Weights of a small transformer language model: 6238 steps.
MLP neurons of a small language model. Each row is named by its layer, matrix (gate and up: input weights) and neuron, and shows model dimensions 48-175. Each number is 200 + 20 x the weight over its row's rms, rounded and kept within 0 to 999. A neuron's up and down rows have the sign that makes its largest values positive.
After each neuron's rows, "fires after" lists the tokens most often just before its 100 highest values on Wikipedia text that the model never trained on.

L3.gate82,220,142,196,239,189,206,196,212,191,207,187,219,246,188,196,197,194,204,200,192,179,221,186,201,197,234,207,193,229,212,177,158,192,200,216,176,199,210,166,200,193,197,197,182,201,176,162,215,233,197,228,189,211,187,212,171,179,228,228,237,180,235,181,207,209,219,198,198,218,193,186,208,220,179,212,186,205,220,179,195,211,179,182,198,208,213,199,206,160,185,193,175,214,168,176,203,239,190,188,213,177,172,203,205,153,175,199,225,199,188,243,211,174,230,190,218,247,202,222,200,245,194,186,203,219,188,200,204
L3.up82,202,134,185,198,198,183,198,189,210,215,203,175,236,189,213,206,184,230,205,221,195,231,201,181,209,222,201,180,230,232,186,188,201,205,208,186,201,177,201,191,207,188,168,218,199,213,185,190,239,176,222,197,191,198,251,197,207,175,200,237,188,195,206,161,241,209,214,175,216,215,161,207,223,173,230,184,208,229,184,206,212,197,191,186,203,212,183,212,158,200,188,202,182,148,195,206,223,231,169,201,215,219,198,195,192,185,165,199,236,188,206,223,221,210,230,196,218,178,171,227,223,169,171,191,218,187,207,168
fires after: "=", "."

L3.gate218,220,189,193,201,244,205,161,189,209,183,169,206,170,191,228,184,169,190,181,143,167,229,217,201,171,182,170,200,207,191,238,206,215,204,207,201,223,239,185,183,234,171,183,207,221,186,207,215,203,232,191,164,202,215,148,210,176,216,210,206,191,222,218,187,196,156,193,224,176,212,189,196,202,201,183,210,185,219,211,197,198,209,186,193,193,210,176,197,206,207,188,186,208,207,188,174,176,170,190,208,189,214,167,214,213,193,218,179,167,198,175,180,211,200,208,211,198,187,204,212,176,220,222,183,229,207,202,186
L3.up218,168,218,180,173,226,184,228,222,213,183,201,225,194,206,203,208,203,213,234,207,220,178,223,231,194,207,174,206,193,193,185,194,198,212,209,193,179,152,218,194,210,213,185,187,235,225,210,173,209,227,188,176,179,164,186,208,186,163,180,206,193,201,222,195,198,202,221,204,190,203,194,175,167,197,200,200,198,191,179,211,197,200,222,202,217,152,230,220,188,227,194,210,201,238,194,197,199,206,206,165,211,171,205,194,216,204,167,168,190,169,204,195,204,203,186,189,196,227,184,188,205,179,193,218,179,181,200,210
fires after: ".", "\n\n", "\n"

L4.gate476,208,184,152,211,218,193,195,176,203,194,193,201,230,203,211,201,197,228,195,185,216,203,174,176,181,185,208,200,156,216,207,195,195,215,183,209,158,202,204,191,249,177,165,155,160,174,188,206,206,191,188,199,184,214,210,188,170,182,212,172,185,208,220,181,194,170,205,157,194,187,207,161,202,173,220,192,206,196,183,237,211,222,177,186,194,222,184,221,206,184,204,214,250,181,221,234,244,180,183,194,200,188,211,189,218,199,207,167,178,251,226,181,216,230,185,185,202,207,178,223,214,214,189,190,211,236,207,197
L4.up476,194,167,198,202,201,183,211,205,212,197,213,220,210,205,209,174,224,228,178,198,209,217,203,216,183,193,202,207,187,182,210,201,199,205,214,186,208,227,207,223,213,210,173,198,169,190,217,233,190,201,190,218,198,234,250,219,205,182,210,202,203,170,243,164,192,176,217,181,226,226,205,181,214,189,242,217,184,195,193,207,229,191,184,195,190,204,197,199,223,168,232,200,228,210,196,186,206,199,185,216,171,181,179,219,235,175,177,171,204,206,221,206,229,194,198,210,229,207,185,189,226,234,215,193,191,181,194,201
fires after: "=", "."

L11.gate189,203,181,174,213,182,203,197,224,217,203,231,204,203,221,213,184,215,216,199,151,204,194,183,164,201,228,219,207,175,181,219,205,212,201,194,213,188,189,201,175,188,165,186,204,197,194,196,156,202,209,182,185,209,229,216,210,215,195,199,195,214,217,232,213,214,234,202,189,231,197,192,173,184,231,168,183,189,203,182,217,220,213,217,193,187,206,222,191,209,214,199,219,233,209,207,168,194,228,211,235,215,192,181,201,190,201,208,174,230,205,235,211,187,206,181,187,174,237,224,188,224,202,170,195,237,176,200,229
L11.up189,185,224,205,171,216,176,188,214,171,176,195,176,220,208,239,201,195,212,210,197,221,189,191,191,219,213,182,212,204,242,198,207,209,194,231,234,194,179,166,242,204,214,209,188,219,221,198,199,225,187,172,185,193,229,194,161,234,204,218,196,208,187,219,191,180,199,180,216,207,213,209,179,200,174,205,198,185,196,216,226,199,179,169,197,195,189,187,185,201,211,220,221,174,237,179,174,217,205,182,180,201,234,219,220,210,230,161,225,210,178,197,216,216,220,207,162,167,212,176,193,196,186,205,191,206,209,164,186
fires after: " |", ",", "|", ";", "-"

L6.gate411,190,190,213,194,166,182,189,167,201,193,222,216,212,209,207,184,158,186,232,185,187,195,204,213,206,202,173,206,215,201,155,217,208,195,188,216,220,223,172,205,171,165,204,205,247,210,199,221,193,213,211,150,192,165,191,186,190,232,205,220,216,217,226,158,202,196,202,235,192,232,195,194,198,177,192,192,206,222,182,181,184,220,171,225,202,206,167,195,216,214,223,205,208,218,199,205,222,180,162,207,212,195,205,219,216,193,238,178,207,174,218,231,200,235,197,161,186,176,229,213,200,204,223,191,160,192,160,199
L6.up411,208,208,176,230,204,173,193,170,219,175,223,173,201,198,211,202,184,192,202,199,184,183,208,198,181,233,200,191,248,208,200,218,189,210,177,213,234,234,197,227,224,200,227,148,249,187,226,223,178,188,226,184,208,218,218,212,188,214,215,193,217,183,172,180,184,206,233,212,233,180,172,185,228,193,203,184,185,232,189,190,200,197,203,207,225,200,175,235,205,237,165,191,213,182,215,217,211,200,211,210,170,197,184,237,209,207,211,232,213,186,199,203,210,238,198,206,214,224,243,187,212,224,182,185,189,211,198,207
fires after: " the", " his", " The", " its"

L3.gate4,177,179,183,213,190,225,201,195,207,188,188,225,234,194,232,177,201,194,168,179,186,231,191,202,159,205,195,195,231,164,199,186,223,204,193,195,177,216,203,180,190,152,196,175,195,223,224,204,219,178,205,224,193,222,219,180,179,165,184,181,221,208,198,201,201,220,172,195,207,203,195,211,184,216,184,230,239,204,196,202,244,222,195,217,204,214,189,223,256,190,224,204,198,189,230,184,198,186,157,216,177,190,187,221,199,201,167,214,188,184,200,198,218,170,223,178,222,178,180,196,215,154,200,206,205,181,197,228
L3.up4,169,200,220,204,225,203,194,184,205,209,191,202,210,215,200,166,187,204,195,170,209,180,212,179,228,209,171,207,209,210,221,198,189,186,163,220,252,233,205,180,204,214,201,197,205,185,160,163,193,200,163,188,202,231,217,192,241,177,216,219,180,250,201,189,202,177,236,177,191,193,201,184,169,212,201,202,192,217,219,213,187,241,218,204,248,205,197,194,194,203,211,206,203,230,191,206,196,200,240,219,184,206,196,223,190,190,197,175,180,147,220,230,220,205,182,178,183,215,196,218,210,168,215,181,197,172,202,236
fires after: ".", "\n\n"

L4.gate393,205,189,208,175,191,221,207,209,219,181,213,198,191,218,176,213,202,196,212,190,227,222,184,181,219,212,192,189,141,252,162,155,233,214,198,212,166,211,226,198,203,208,193,205,184,151,205,185,225,208,192,230,183,199,219,200,189,196,233,181,216,205,210,228,182,184,245,219,196,212,211,188,197,195,193,171,181,203,209,226,196,217,202,225,220,170,185,218,171,181,230,169,203,212,190,202,224,204,220,197,207,198,212,224,219,219,210,242,212,238,222,208,178,217,196,213,230,173,172,167,163,186,199,183,211,188,200,202
L4.up393,160,212,215,190,222,184,191,177,236,234,180,181,198,238,216,218,207,220,214,203,186,184,197,198,194,196,200,230,191,215,185,159,189,209,203,211,208,174,159,205,218,208,154,195,194,208,195,174,186,245,166,214,207,225,201,195,184,181,238,224,210,176,211,187,167,187,216,194,215,219,185,180,171,198,218,193,213,150,212,229,210,231,201,194,215,197,207,185,213,183,197,201,187,174,180,197,181,178,235,226,208,194,215,197,195,207,186,184,232,176,217,236,184,201,182,203,180,241,195,154,182,195,203,184,200,179,186,185
fires after: " |", " House", " Su", "ara", " val", "-"

L11.gate19,252,219,204,185,179,186,196,177,217,224,196,204,188,187,188,226,221,182,214,192,183,187,183,192,169,198,183,237,192,191,183,193,215,231,194,226,209,203,193,201,192,177,186,212,209,212,212,223,190,256,210,180,252,207,218,225,181,168,171,229,211,171,176,200,227,180,207,193,216,164,190,193,201,192,174,171,197,219,204,193,219,197,237,201,196,205,217,182,241,219,190,185,186,179,226,191,199,190,190,163,190,191,196,202,230,204,178,131,199,196,180,212,174,241,172,198,218,178,191,185,196,175,182,185,189,199,194,234
L11.up19,224,204,245,171,216,198,170,188,223,181,212,223,249,246,200,188,171,171,208,208,175,175,194,190,157,194,197,186,231,203,175,201,197,162,183,165,241,192,171,206,214,198,195,183,201,207,187,221,180,242,202,217,187,192,194,217,191,204,166,179,206,157,191,210,209,211,220,223,210,206,195,168,222,171,181,216,213,230,197,176,195,237,233,198,196,184,168,225,217,185,184,203,173,214,190,212,220,217,209,144,175,199,206,162,201,208,205,235,216,200,196,197,206,223,196,159,192,194,227,172,194,208,184,170,206,196,164,230
fires after: ","

L5.gate54,237,210,239,172,195,195,194,138,200,201,202,195,190,198,190,170,209,206,171,222,193,232,218,194,209,218,204,180,206,193,203,238,189,198,199,175,222,198,225,219,231,194,209,197,214,214,158,209,195,199,186,225,186,193,181,202,213,226,174,188,195,220,219,203,225,203,144,169,176,212,203,195,192,211,190,208,237,204,185,242,200,155,183,172,205,204,221,215,165,185,205,221,187,177,210,200,220,240,182,211,196,207,206,194,214,166,187,178,206,226,199,226,223,184,199,170,220,223,218,163,176,138,200,219,197,206,202,228
L5.up54,221,228,196,177,185,179,201,178,189,221,189,204,166,220,235,212,204,226,196,199,200,244,220,188,210,165,222,216,184,182,186,188,181,181,182,164,193,201,215,238,195,183,205,181,221,222,180,179,176,225,178,241,195,161,181,204,203,223,219,221,204,205,211,155,208,192,200,219,196,197,203,187,214,222,186,225,172,182,167,194,180,200,213,213,218,184,178,184,195,159,173,211,221,210,213,227,127,162,207,195,197,161,211,214,170,194,160,163,219,181,198,194,212,172,213,195,175,246,248,197,165,201,183,222,223,217,199,205
fires after: " |", "|", "="

L5.gate17,174,232,179,216,181,180,184,200,211,209,210,216,204,194,191,205,207,208,212,147,185,198,213,197,178,215,203,205,177,204,185,189,191,222,173,223,191,213,192,204,181,210,192,186,216,246,219,202,221,211,182,206,203,207,205,208,222,200,187,211,244,158,168,204,207,200,200,227,185,180,175,189,220,188,202,185,205,172,156,195,182,198,204,180,204,161,203,217,188,203,157,166,187,199,205,181,146,223,206,169,187,199,197,170,201,227,147,203,218,220,191,221,194,216,194,165,205,196,157,211,234,217,195,218,175,174,187,225
L5.up17,233,190,173,190,222,185,215,210,176,202,171,232,169,220,210,198,184,187,208,176,215,175,197,187,209,193,196,204,206,186,196,213,174,213,180,178,185,189,204,239,184,228,204,179,239,225,185,152,168,213,159,200,182,197,216,186,220,204,205,217,229,186,173,233,198,193,181,221,173,219,199,153,216,198,189,172,190,202,194,212,188,195,207,179,231,170,201,170,250,193,171,233,183,203,166,171,159,216,230,179,235,197,208,197,235,221,197,215,230,229,201,201,191,208,216,171,220,203,207,195,208,205,176,212,185,207,212,203
fires after: ",", " Mad"

L6.gate319,195,177,209,159,176,202,176,155,190,196,220,187,225,172,214,174,213,189,213,205,206,183,202,210,188,184,240,187,232,196,198,202,254,207,199,224,215,198,237,191,237,217,234,221,210,229,194,184,203,212,206,177,212,197,191,179,196,218,227,173,207,198,232,201,185,203,206,172,196,225,196,200,193,242,214,180,193,217,208,206,181,186,204,161,215,214,197,230,226,213,208,204,183,211,154,189,167,209,180,207,214,189,210,199,188,185,176,228,219,184,195,215,215,219,202,193,195,199,210,196,210,202,213,187,179,204,202,187
L6.up319,189,217,211,201,186,197,168,164,194,201,213,217,186,187,202,186,207,204,223,191,201,171,222,197,222,176,234,184,232,207,183,165,210,222,243,178,211,215,197,201,235,203,177,174,178,213,186,164,215,211,171,223,189,210,199,188,180,218,233,209,185,198,206,179,207,190,170,191,208,212,224,183,212,234,204,217,191,183,207,201,206,181,196,248,161,192,186,197,246,215,193,203,188,227,201,197,211,214,189,208,189,194,190,187,215,179,200,226,197,181,179,201,219,226,202,238,211,218,220,180,211,155,211,215,203,207,225,220
fires after: "–", "-", "19"

L2.gate428,214,196,191,226,202,196,203,194,185,190,171,177,196,221,201,227,204,211,204,201,194,208,216,191,176,223,151,214,156,193,157,214,174,182,148,202,185,178,167,179,233,173,186,196,218,237,217,223,211,223,222,211,197,202,207,194,209,195,224,157,204,186,208,221,209,207,198,176,186,184,204,187,213,173,203,198,199,201,196,192,194,177,186,165,190,214,162,220,243,205,211,238,192,206,211,165,176,194,195,204,239,223,196,166,203,181,187,199,203,216,192,224,187,177,170,149,212,178,182,204,204,192,174,199,205,196,199,204
L2.up428,219,195,202,194,172,215,246,176,203,218,219,216,183,206,231,193,193,226,202,210,171,173,228,218,183,188,178,211,203,221,170,216,196,169,168,225,162,201,155,231,204,203,180,240,227,213,225,233,194,217,189,218,225,248,194,160,181,194,206,195,189,194,218,194,168,213,242,173,225,199,192,206,217,187,180,179,163,204,199,199,193,192,221,168,185,211,165,245,233,199,172,200,207,212,225,205,193,171,209,209,189,196,206,159,203,201,196,218,187,240,190,174,205,223,193,170,158,196,242,190,167,231,212,183,199,167,214,179
fires after: " |", "|", ","

L3.gate231,213,136,229,198,234,176,191,187,224,214,221,203,214,199,201,202,211,180,188,220,191,209,158,189,212,207,202,188,181,186,222,214,222,204,225,221,183,240,223,194,203,181,211,200,188,199,189,192,188,199,204,193,218,224,217,193,173,192,222,202,221,214,224,164,197,183,222,217,221,214,207,167,233,145,216,195,181,182,180,208,175,217,181,190,199,219,203,174,216,228,200,184,199,165,185,179,166,211,189,205,156,193,168,181,210,191,187,187,203,210,190,179,172,182,216,222,181,228,189,205,179,190,221,198,190,228,219,211
L3.up231,209,176,199,190,200,178,181,173,225,259,183,191,200,184,202,205,205,179,198,196,195,215,171,197,193,187,244,197,211,219,213,197,195,241,237,216,190,193,212,227,176,242,256,186,182,191,197,199,213,170,202,181,204,206,228,183,220,210,215,210,215,206,187,200,178,193,198,200,195,228,198,173,178,200,232,203,190,205,207,225,200,208,198,196,236,203,191,218,178,196,202,203,212,199,164,170,189,196,172,198,201,213,229,222,179,211,184,222,213,175,187,189,187,206,251,208,199,218,187,214,195,215,211,173,196,224,231,193
fires after: "="

L4.gate421,186,175,208,205,217,202,176,227,228,210,214,193,160,206,200,218,193,233,175,195,169,189,170,191,215,197,179,191,189,207,186,190,185,184,190,184,177,222,203,182,192,185,222,218,210,196,191,140,184,188,179,211,209,196,171,192,206,225,187,189,201,201,224,231,173,199,153,199,201,194,149,195,242,195,186,210,178,200,174,184,249,180,230,190,212,215,176,197,168,175,170,199,198,195,205,203,222,233,193,217,193,206,246,186,200,183,209,204,187,162,200,195,203,214,238,165,184,210,220,180,187,193,188,206,221,190,194,201
L4.up421,223,231,178,172,217,220,208,187,230,176,213,188,184,189,226,201,200,219,179,179,196,199,175,196,207,220,233,225,222,194,193,196,175,179,186,191,225,180,212,214,230,179,221,227,186,220,193,205,203,231,199,192,185,194,177,231,213,210,191,235,197,206,202,216,214,197,172,225,204,195,209,197,198,185,217,244,202,180,227,175,198,229,172,194,209,174,209,221,190,177,173,179,184,228,192,203,235,178,200,209,217,196,187,235,231,191,212,164,189,225,220,187,205,210,179,156,202,200,214,187,187,209,213,209,211,215,159,202
fires after: "|", " |", "=", "."

L4.gate152,180,193,186,164,184,183,176,175,189,209,210,197,192,218,195,176,179,190,177,170,184,220,214,213,225,194,218,197,225,182,187,197,218,203,199,193,256,166,208,193,178,203,214,161,176,226,195,195,204,180,216,242,216,203,175,176,199,210,186,172,210,225,200,209,192,165,202,197,190,247,180,204,216,205,224,189,203,163,223,144,195,180,173,185,190,187,226,171,222,182,212,254,217,194,164,209,216,211,221,202,209,142,204,193,206,191,188,177,182,213,198,215,196,208,219,187,152,193,188,208,179,209,185,197,192,196,206,206
L4.up152,231,184,211,206,183,181,188,200,202,172,179,185,200,201,214,179,213,198,181,213,213,208,197,228,160,215,215,202,212,180,210,202,211,236,198,169,202,197,229,178,205,198,192,196,202,200,198,195,208,204,185,223,218,182,180,204,201,201,230,177,208,169,175,196,218,209,193,165,172,196,181,182,186,224,192,196,194,163,207,248,173,179,203,190,215,220,207,199,208,222,201,192,176,183,197,174,212,222,223,188,191,189,205,236,187,142,224,176,194,203,181,253,174,201,176,237,191,176,194,221,175,189,200,184,186,183,208,214
fires after: "-"

L4.gate229,215,246,162,190,195,209,201,222,174,180,142,189,170,230,186,198,202,174,231,203,206,220,211,194,149,204,202,205,203,228,179,190,196,189,202,213,184,200,194,243,198,194,222,166,229,191,195,164,227,212,196,200,197,212,225,181,170,164,221,178,233,211,213,204,200,233,213,203,192,200,213,229,173,208,242,169,207,189,193,179,219,199,220,217,193,204,185,186,201,201,190,182,189,197,209,182,205,197,200,196,214,214,246,193,197,204,261,190,232,206,172,210,217,197,213,184,205,189,214,184,219,250,217,178,184,169,223,190
L4.up229,176,232,181,226,215,182,234,182,211,178,226,193,201,198,212,225,204,218,199,225,224,164,198,218,203,201,208,248,199,220,168,228,215,221,195,218,190,216,192,199,179,199,224,203,218,170,211,188,166,198,198,197,181,208,202,208,207,179,163,218,174,205,198,172,202,195,221,207,199,180,181,155,198,194,166,202,242,202,182,196,222,217,218,180,179,187,180,203,228,184,216,169,184,208,192,199,169,216,228,206,231,200,203,222,234,232,181,208,228,238,203,193,202,233,188,211,217,209,149,181,223,202,178,211,171,236,246,172
fires after: " the", " a", " The", " of", " was"

L4.gate413,202,198,194,194,153,205,188,207,192,190,183,221,174,234,229,189,217,215,209,225,191,225,172,218,218,210,165,185,197,157,193,213,209,244,165,246,194,205,226,184,192,189,192,185,221,188,194,186,198,187,147,226,203,224,172,212,224,240,228,151,202,166,216,171,200,173,214,196,213,192,193,199,183,236,185,195,200,243,212,213,212,189,233,197,186,174,222,199,237,198,186,186,193,194,188,195,181,221,162,180,191,227,180,181,229,230,174,178,211,206,207,174,189,190,187,229,182,185,205,183,208,236,206,206,187,205,216,177
L4.up413,190,197,210,220,166,198,173,227,192,219,215,163,186,197,222,205,219,193,235,231,171,200,185,199,245,182,207,196,199,195,205,210,216,209,179,207,170,197,252,205,203,245,199,178,140,195,204,179,196,212,193,211,197,209,180,198,240,207,243,200,222,173,211,192,205,180,196,217,164,200,205,192,192,243,221,231,218,233,205,173,193,205,225,170,229,234,169,189,221,227,176,174,204,194,186,217,207,193,183,179,167,181,164,185,189,185,199,186,185,204,189,185,230,210,212,200,191,183,222,203,211,225,173,197,189,216,192,197
fires after: ".", ",", "\n\n"

L3.gate248,233,208,203,217,181,215,191,201,226,194,237,194,165,247,216,224,191,201,214,229,203,238,200,230,220,192,188,211,229,175,194,185,205,231,209,198,220,220,199,172,196,184,171,212,172,209,230,215,195,228,186,178,180,208,164,202,187,191,230,185,214,207,167,166,191,205,186,237,161,210,230,155,191,216,203,193,186,212,184,209,195,189,212,204,200,194,182,208,222,202,178,187,213,215,198,202,204,201,191,215,169,206,212,191,194,186,166,207,215,203,189,192,199,228,213,230,188,179,241,192,180,191,187,188,179,177,203,183
L3.up248,213,190,210,202,213,191,194,222,225,212,192,198,168,210,230,211,184,233,187,180,251,209,180,220,217,178,191,212,186,211,175,204,241,215,193,222,239,217,208,227,229,201,213,205,218,212,224,208,176,230,195,186,185,179,183,212,217,217,212,183,235,214,204,187,205,190,196,246,175,213,206,202,163,188,201,156,179,215,184,189,199,220,213,171,228,168,221,222,180,188,197,201,226,250,193,206,181,230,233,240,172,202,178,192,205,178,188,194,196,210,181,190,207,250,187,249,163,219,226,175,186,191,190,165,166,162,204,219
fires after: ".", "=", "\n\n", " Preceded", "|", " ="

L2.gate388,220,216,196,205,181,192,193,157,214,194,185,213,156,210,179,228,202,171,234,183,201,207,213,199,186,201,190,172,159,188,182,199,180,185,183,170,210,193,235,197,218,185,163,232,189,191,209,232,223,260,201,231,174,174,168,222,188,183,198,198,200,166,192,185,220,231,175,192,223,210,179,194,196,238,186,214,222,220,195,213,184,186,192,205,192,203,157,201,209,188,185,201,182,222,185,208,166,213,211,189,179,190,220,202,202,202,180,208,157,184,192,189,164,195,148,206,201,181,183,196,186,186,175,190,217,187,210,215
L2.up388,209,211,195,219,206,180,190,192,237,173,208,191,170,207,198,244,175,156,196,203,203,217,230,228,174,183,194,178,188,194,189,183,188,212,185,198,207,197,217,206,192,199,190,186,196,187,208,207,191,243,179,226,185,163,142,171,196,190,201,205,219,170,204,175,203,209,221,195,211,192,183,189,179,197,211,237,196,215,213,224,197,179,242,198,215,189,198,184,247,179,190,226,198,218,200,199,191,198,192,201,141,192,192,223,192,174,196,217,190,172,215,207,217,199,177,224,180,190,165,192,179,199,192,230,197,164,213,229
fires after: " |", "|", " the", "}"

L6.gate261,185,180,224,192,179,193,176,171,191,187,166,224,198,218,162,184,228,213,194,227,210,158,236,229,197,156,208,168,156,211,175,197,217,201,177,209,190,192,183,188,231,186,206,184,210,211,183,221,212,205,220,217,199,180,235,215,204,239,212,151,194,225,197,192,205,175,230,207,203,186,197,211,191,179,226,222,196,169,248,192,196,185,176,197,181,198,214,199,193,199,236,224,164,205,235,185,212,237,193,202,173,185,204,196,214,186,236,240,188,208,184,216,211,239,195,189,190,168,205,186,221,189,223,208,199,170,229,228
L6.up261,236,191,183,241,186,209,162,227,208,210,224,198,200,200,207,221,221,211,212,198,196,187,222,220,197,180,220,227,181,198,215,211,193,211,218,235,179,192,169,188,225,225,162,183,219,233,176,191,178,227,230,192,194,206,172,199,203,206,230,165,186,211,196,157,208,247,223,188,210,201,203,221,207,210,205,203,196,200,199,186,196,180,207,222,166,214,220,170,212,218,219,207,182,166,218,179,204,195,205,232,158,203,219,195,179,149,213,205,198,197,231,183,213,213,204,226,198,169,212,167,187,140,208,194,172,218,212,191
fires after: "-", "{", "M", "H"

L8.gate1,179,184,187,224,217,219,215,206,207,220,220,186,186,228,192,195,212,196,195,192,221,176,181,192,228,217,165,224,217,230,173,200,225,183,195,222,179,232,208,180,215,217,196,226,202,193,195,223,200,186,174,204,210,186,170,190,225,193,225,174,207,191,179,213,188,185,211,193,197,196,206,176,211,187,207,213,196,182,175,207,167,208,219,193,179,188,165,210,182,232,211,134,169,174,165,219,175,213,180,194,212,186,164,216,162,200,182,187,178,200,207,231,232,222,170,179,231,190,218,225,175,176,198,210,203,204,202,210
L8.up1,193,230,243,171,210,219,156,204,190,197,231,170,190,175,175,178,181,215,183,165,152,185,170,209,205,206,240,200,199,224,226,201,200,222,198,175,167,196,204,180,227,198,218,209,215,198,181,226,220,216,188,213,201,232,181,208,171,214,209,186,198,180,197,183,227,186,199,188,193,196,184,192,209,206,193,223,198,165,172,171,200,160,179,222,212,226,200,186,198,155,199,190,189,214,200,234,166,210,181,198,180,216,212,230,227,201,171,216,200,212,202,209,205,235,210,191,170,176,233,196,176,190,216,220,185,187,253,195
fires after: "-", " Fe", " Co", " Cre", " exp", " fa"

L6.gate337,183,209,197,195,159,192,166,192,240,187,168,230,223,188,216,190,176,227,189,179,188,177,212,208,198,134,180,195,219,220,201,203,173,184,179,206,185,196,212,173,223,211,209,216,205,200,198,229,160,242,180,235,200,217,211,179,199,185,207,189,187,193,194,212,200,233,183,180,196,188,195,173,224,196,191,210,185,193,166,206,216,225,225,191,172,230,201,188,221,197,201,238,184,188,211,226,193,211,189,179,177,207,180,159,204,212,199,194,223,222,239,204,161,218,198,207,216,200,202,211,220,208,173,191,215,185,194,233
L6.up337,195,191,175,197,237,195,192,193,235,199,204,219,194,219,187,205,152,205,194,186,192,189,211,190,154,194,220,199,255,211,192,201,171,189,200,205,210,185,166,222,174,196,183,197,202,249,204,236,188,212,220,215,187,189,195,222,228,166,220,177,214,192,223,213,233,213,198,191,200,204,212,146,205,199,241,183,163,220,183,222,216,188,222,182,198,201,193,199,205,179,180,232,194,212,201,183,194,230,179,205,215,180,215,175,190,235,209,206,216,218,236,185,193,218,206,204,171,179,229,189,205,153,180,181,229,183,205,204
fires after: ","

L5.gate396,188,210,165,214,182,191,173,174,211,222,230,201,198,223,183,201,208,167,223,178,164,197,231,216,201,209,188,176,200,175,227,227,213,216,196,207,216,207,158,213,209,189,228,249,213,181,175,181,198,221,184,178,214,219,162,215,197,160,199,172,192,190,212,185,212,223,196,231,214,197,190,202,191,171,188,240,185,158,184,212,216,189,243,227,169,235,183,192,229,212,201,195,191,233,193,173,181,195,156,239,155,217,208,183,200,194,175,167,199,228,213,175,190,209,188,211,213,216,196,201,211,187,172,204,159,184,190,197
L5.up396,199,212,210,148,188,172,185,221,206,232,200,181,205,208,204,200,190,192,194,173,191,205,222,205,223,176,215,190,185,215,205,201,189,210,217,208,200,250,177,225,226,201,187,198,176,209,190,175,205,206,201,224,183,217,214,221,219,215,187,170,204,209,202,172,187,229,183,203,226,172,207,207,192,182,260,210,225,190,205,185,212,200,205,229,197,207,179,195,194,201,180,185,208,207,175,208,154,210,183,244,232,219,226,169,229,169,198,207,204,208,198,158,190,181,184,211,214,199,199,211,167,207,220,183,190,181,166,185
fires after: "="

L2.gate271,209,221,158,190,191,210,170,195,210,215,176,207,202,182,212,216,204,191,218,189,208,206,247,199,195,176,201,216,192,184,164,211,191,215,174,213,213,213,215,215,163,200,230,216,242,216,197,217,239,204,208,213,215,187,191,176,229,187,221,218,194,194,234,188,207,197,211,166,194,239,167,200,194,208,198,175,164,189,191,203,178,186,227,165,204,245,202,182,183,196,155,217,200,221,231,219,207,227,177,199,175,182,210,170,189,189,205,201,220,191,194,233,227,199,190,209,176,215,225,208,151,223,204,226,199,212,220,156
L2.up271,210,234,208,222,187,203,200,203,200,183,222,219,226,201,208,183,193,189,182,174,198,176,196,186,197,192,193,221,189,186,189,206,191,241,228,213,218,187,224,240,175,235,168,225,235,198,224,165,246,234,201,211,206,202,186,181,207,208,211,202,191,178,187,185,191,219,203,185,207,232,201,205,189,238,184,187,176,219,166,208,208,187,214,148,221,211,201,192,203,235,199,197,216,201,244,199,190,219,215,218,149,196,231,151,190,244,186,229,228,196,215,210,229,207,191,243,176,218,213,206,151,193,203,203,211,227,183,171
fires after: " |", ".", ":", "'", "–", "|"

L3.gate484,186,184,190,213,205,187,193,164,230,192,185,223,169,200,185,211,198,208,180,221,230,217,192,229,207,232,219,186,184,200,220,204,229,175,229,181,172,223,217,229,206,166,233,196,196,195,220,225,206,235,199,193,200,219,235,218,179,191,201,194,223,183,229,214,173,146,178,199,222,207,201,186,215,158,177,180,203,185,243,211,202,225,199,215,215,246,202,199,207,181,208,216,190,209,198,194,185,217,196,180,231,183,209,221,215,204,207,193,218,238,184,214,201,184,192,210,211,184,178,198,227,171,213,209,218,161,226,221
L3.up484,199,169,197,207,212,185,180,204,193,194,202,212,188,202,210,182,161,207,199,190,205,211,200,186,235,228,186,208,209,164,177,175,216,209,189,194,190,215,189,181,227,191,197,193,226,186,179,212,201,240,203,179,232,207,227,211,173,208,186,207,195,201,211,203,196,159,147,234,192,233,219,207,231,202,230,177,175,187,242,196,213,218,220,215,174,237,202,216,206,186,223,222,191,194,211,185,202,195,200,191,199,213,159,188,198,223,209,196,184,207,163,196,203,201,228,175,230,217,192,216,229,190,190,169,207,175,198,211
fires after: "=", "\n\n", " the", ","